Weights of a small transformer language model.
Architecture: RMSNorm before each block, rotary positions, no biases in attention or MLP, untied embeddings.
MLP neurons of a small language model. Each row is named by its layer, matrix (gate and up: input weights) and neuron, and shows model dimensions 48-175. Each number is 500 + 25 x the weight over its row's rms, rounded and kept within 0 to 999. Numbers have three digits each. A neuron's up and down rows have the sign that makes its largest values positive.
After each neuron's rows, "fires after" lists the tokens most often just before its 100 highest values on Wikipedia text that the model never trained on. A number after a token or word is its count.

L2.gate99:505483474470493518540502489481447512538541548492572502551459471486460473474511557499506440451503503437518497492494484515463490486509499544493511520519527473473486516474485538518491532518522486481536475497471527520464474500468525497518517496518510510490512542459519509495528528449477465520502502499502523485465536510532459530505517520521520529478495538518511529497490506567472502514480
L2.up99:507477475471526501505479503476478520511534553505575497567467491490482503457564480543493481502511514407498502535496491508427527471512513557496525488501548488503489501485503513528480494483525528504501474500514530518490488508460463489484500498509477512522494512465486480491546538473475478526545510479517512478475527535514487495479523507539511505478505538489505505515480482531480482520450
fires after: "2" 35, "t" 7, "è" 5, "eder" 4, "-" 4

L8.gate26:472515496437498484481524470505499483541475526500501482531462502489502529497535525476464518496518442498514533514488518476519516513491526559496477524434489475534469494516522460461500493513510510497467517541497530536518560521511508522524511475444513505526485515515498533535479501493495436505504473493479537533469468487544506504512495560532492489532498529465477472478500470530514481513513
L8.up26:488495485535504547471480480524494512470546533512486495539487514512501476530496492471581500485507498537495462494496487530508518510505478509514542488486437492530526504499480512536496520526493542455485475479514501498501490496549501541465469524481489503521480485474462506526499491514494492474540496518500509495514538484489497502488565512541540483517542503557526545482490517514516500497514
fires after: " | " 31, " (" 16, " (born " 6, "; " 4

L2.gate274:571491509503496493506550522478482558546480529530479495481507480483498472499501479529517495520487491515457469509487548518493497522518517519509481494513514480569478507496488471485461462487506490525536491485491541511491487439527488529494502484468492519490521529446517506511520493505552490557504542522498517482481529513532531519466546542498565497462492475510519499483507485502433546484495
L2.up274:502446537516473496515506519506509530523482469532464520513447507464471517453507487487493485486501539465448475476477468481501477476481517428502495523531518548491455542493488470530500487464516539510492531521518519511509466504516490507457501502536513518447505501492502462507556485473449510479474512510456514473491520496471515476449544545504557566497486548501517531494515512502515529531517
fires after: "w" 12, " comm" 10, " Comm" 10, "f" 7, "st" 7, " estab" 5

L2.gate183:477511470522488477526453489466491485477482493497481488502511516522494500479489546496511483491524440510498528449456476517475474545494505488502490499519493530511483537501494517543454543475488482486489528500518491548449516514500479528464531478487465505521527504474514532537508510504440492495479496466514489491441483498506482518451492473506506494509489509506485548538536477518470486529508
L2.up183:495411482514533483551499502516522476481497469509509530510505538500479508502547524486479498490482499479499511485518510556495448529486501489471497491522489515526509526505481526537495516462506519505497564520545511505471465507542476508504476490485456537525541498473513524511532540486500489495455501495516504479505502509494515508514472552511519522512484484521529511485530456460540516493490
fires after: " r" 16, " t" 14, " g" 11, " K" 7, "v" 6, "S" 5

L8.gate413:479523500466547455498519479502516471509528457526516498511499528502513521496525514494495540478528475491565487483488458521511548485485459518509528555503471521493504497489515510534537489473474455518511517504488467532479478485493470464494509547500490533513514524520505498498491508493508524505520492509498465507493467458498532496532495527519517550504506485486451472482529489497511458482482
L8.up413:471495514531523520442505509505511500458459458488513521509495475487531470497524489524532502465471473543507475490492508518540515535484471500511495507495514470467478505535532523514454498510501509490511456501480460515492501483491509517519542466560510525575461506469527468499499515551452519509528482508538459517487490495484488532511455517521524499514541529485518453498500469501474484461475
fires after: " b" 20, " s" 10, "way" 9, " th" 8, "b" 7, " " 7

L12.gate100:485490520498501501526490523515474507521477474500503483468507539522510481500484525499470477485548495478476511461502463487537516479497456516484502486521472499501477503531439477513452489449489478474489533530530490495505473540472534533504518531470473523458475510509521535457495490511512493487473487470545467535495473469462496528481527440511492512510510516491449519517525521428511532466519
L12.up100:522480490520496516461497511545490468504471537473496469507538467472501492496516488462525505505534485487513534553499499493466503556479466503511484489458502465500516500496523525503464536539511448479425471489548487522498509528468464517481531508462504533514483472483523505475515500486523463480506503506489514517528456503511541486490496479533481472505478456499482509507554499488504532449476
fires after: " f" 34, " F" 12, "ent" 4, " p" 4, " de" 4

L8.gate156:493489480459511543449509538489477508492476511488499519540503490508527540517515478568476526512514504490476496519529508489471541470498522469484511489522545538506512476492497480463523496491507503489508511494491502505524529492497562509566539532514460461474477471531502508497508528493499538491498509517519534464503493487472486503522491528507503471475529530533521470481530478484509476474532
L8.up156:528504536497531534508537452484476475512433459501510463469528474500562489533484524487453483536520518529502521464517508462537462530509507510520502470465521504514528520503515487516488509481492473486510506547478505497485479529497481521523508538485461498512495460527504471475512492503473513461548505516491502486516517506503434487483496494518499496508526480521507486478536533492510467538447
fires after: "ic" 23, "ik" 7, "in" 6, "at" 5, "|  |" 5, " Min" 4

L5.gate399:460513488462510546483522502502493517511433525498506488473496517513472475501516547504517504542499470493474504527479493473531498485482481502492484523532528527493477505455537507525483491507477512497511515540524473510468496533503505535523527476485502515571535524528536538527492508491507511526453495520487508514565463503468500474495487469492549505504493516511540506491519477505506430490535
L5.up399:513531496469504536524477513484515510540477514530507509508490463505482490474536487514477469492502505489519470482461452480509506504496489516538467531520483482515545455494501516453498483498524518505461531504492484506520528481471481453474494475523480499504547467514495514472516553565543512491470499458483522550562518478506540553473499475469539499463476536481495481459486490492484456512501
fires after: " (born " 45, " (" 5, " March " 4, "1" 4

L12.gate181:509519502509498482540507490462513508491471464506562528483521493506490505475521500503466476468477517505473502452489477468461494524482513507513532514514510480484492533513515540466496480487501484484531489504526534475502515501501511521523524523479468535458442496489491495476464512462483483485562486473547486513511503477499512521468500541471541540505477518482515491468498530477502484510513
L12.up181:467530493510508469487514502513523492527471503490519458509494501524481512488472497514495471490488498495531473483514511507526489499491485539481506553510445496487513507503537511527506497458512467516500478501493547503457480474496511473464443512543504500496485497497480450460480547506446435482512476516537478465510510518530539477507522452495509512497504481479492490468485486481473507501431
fires after: " m" 13, " ch" 12, "all" 7, " l" 7, " B" 6, " b" 5

L11.gate60:471534497516451534513498501482513456467447494517527469517513535521546501475523517495477464537465487531493531449479478503496510522504534476487518478537498488472522530505505503492498522521468515556451486537496492510447484497473467535512500497494506509520555489544517490514517474413510526446485489496517549495497520505480479513466486532489549523478540464467524491501482459552496532513507
L11.up60:463509491499517499529470466485523512442458534484538517533539499520507479497493464492501459499494483493474496508537523505462479507510537476519464481504502508490544476486460467447502558499481495500523520498532503538532506435531476522476478530516487487507497533489472495484512542460507486432499479458445495492536526497514508505480526499507467505481518426518475505482496523504518531546552
fires after: " l" 17, " L" 14, " ch" 11, " Ch" 9, " arch" 5

L3.gate325:542508488443499505487542494476486493486527513488498466514467456505489535485535521478533496506478523492450459463461566498484524489440459490502513498490478451496538512518481535486461528495501432519494524508520539489554482536519494492497464505488506506504512490459498528466515519500510472514496498517523471494529462473494514489486497517502479483494458499485496513475464476509521515478486
L3.up325:496459518454494560574529482521499485504471469494489485507499516532513529512495503476513500507484480520462495492465533537496491471459469540457485503510491472479487545492444535506484506482513491530495518520482538529538454532499526520521477483507522482489456478434497520492479483515509483476535554442473458503491451468455491481498488474518485501474487506489467503505498470483520486486467
fires after: " f" 31, "f" 7, " sp" 5, "w" 5, "ic" 4

L2.gate370:520469527504475459466523525486473507492504528472469512498489494508500468478487477481520481536479481551470541535504499532483484519484476441456498509497481486464504486474482504473499481488466501522422463513500523509509481446527521540494507476476473471496488450541485540504480505528463464501525546535480507504502508515520457476464522474479522510460478513481470467489549506504540509492541
L2.up370:500512517545503461507515481497540527551497483494517504505483493482509479466497486504491488515511505498472492486489526496513538479486512513499456527469498487462455525480511498503506481517489503460559514485508491449468522490479473515467520497522474588493489542466501510522469485468478552447480563467526527514507564502514467514507543497475513528510492490486470496499482472511494477537504
fires after: " h" 27, " Che" 16, " p" 7, " gr" 6, " re" 6

L10.gate481:537498536511503513499477478472478442498521489476451516492545505529502497500509518511504538515547481505471530526516471519512510510509545513503471496499514478521546511529530477550498509495500442503556516523574485487497476500498497517485458502528486511495502520527478483520491480520504490512463472465519488465500490458485492443527482508518512498491467461480493484523531476512538498485523
L10.up481:532522541472496487533503502518517470473510517526473531470475504508540508478478480501486459485499485470508496519486478484514476496490445539488452518473514507498532535448456516497483474507497490515447451501561498475480487516492466501528510510525455477494500501505489491480494498502469495477472501491529499520506470511490482473500518482507506501477486526541477424474502483511569576499492
fires after: " S" 21, " K" 17, " P" 10, " p" 7, ", S" 4, " s" 4

L2.gate475:537495457491464515525526494506501512501482455493552463494508489498530481469505474481529508543476466526477519464498508495516499504515506490480505531496512474484493472492454483512485515482504493500465449511471497510516524480468466507521544477529524476525509467517471488496507470464533497491522483511529542522512499546497469516511479460475506495474490545466490510497516463492441508481540
L2.up475:486474454508482496492512523517514471487508524509517484472503502466500536459490450477501527498475506490491504521556508533517505472481512465482501481492508495517510484505492497532466516425495516500514522517462517550493507480472505492500527550525507471525493537511512538484511473511504482469492492506484493495503450510478483508496529493439501479466481520492465534531474505496546473462479
fires after: " re" 17, " de" 14, " m" 9, " p" 6, " l" 6

L8.gate77:479521463471452519469473476526510465514483505493501484533509518472489481467484491495515480505505497554467492518498560545513496487520437531517547498538496459542523420483508468501520514526504481502466520477523544535511514499493513496472531526510507531507489495531510509502495502468488493487515449510495523508497511492539479471503495520508485447492492509508500479510536497525502515490506
L8.up77:504520489512501501496493502488516482535525512500515468513507496521500522498499465495503484518458509546465499506474474513543482514510497456498528497535508519497488528451460484537506477511489487468495466514501540471453536523547519500468482479497495517572481494490494508541459518481471471465504504496502502455467524459545463432481464494492490554489503514515527509526523487512522522473502
fires after: "–" 30, " career" 13, " to " 8, " L" 5, "1" 5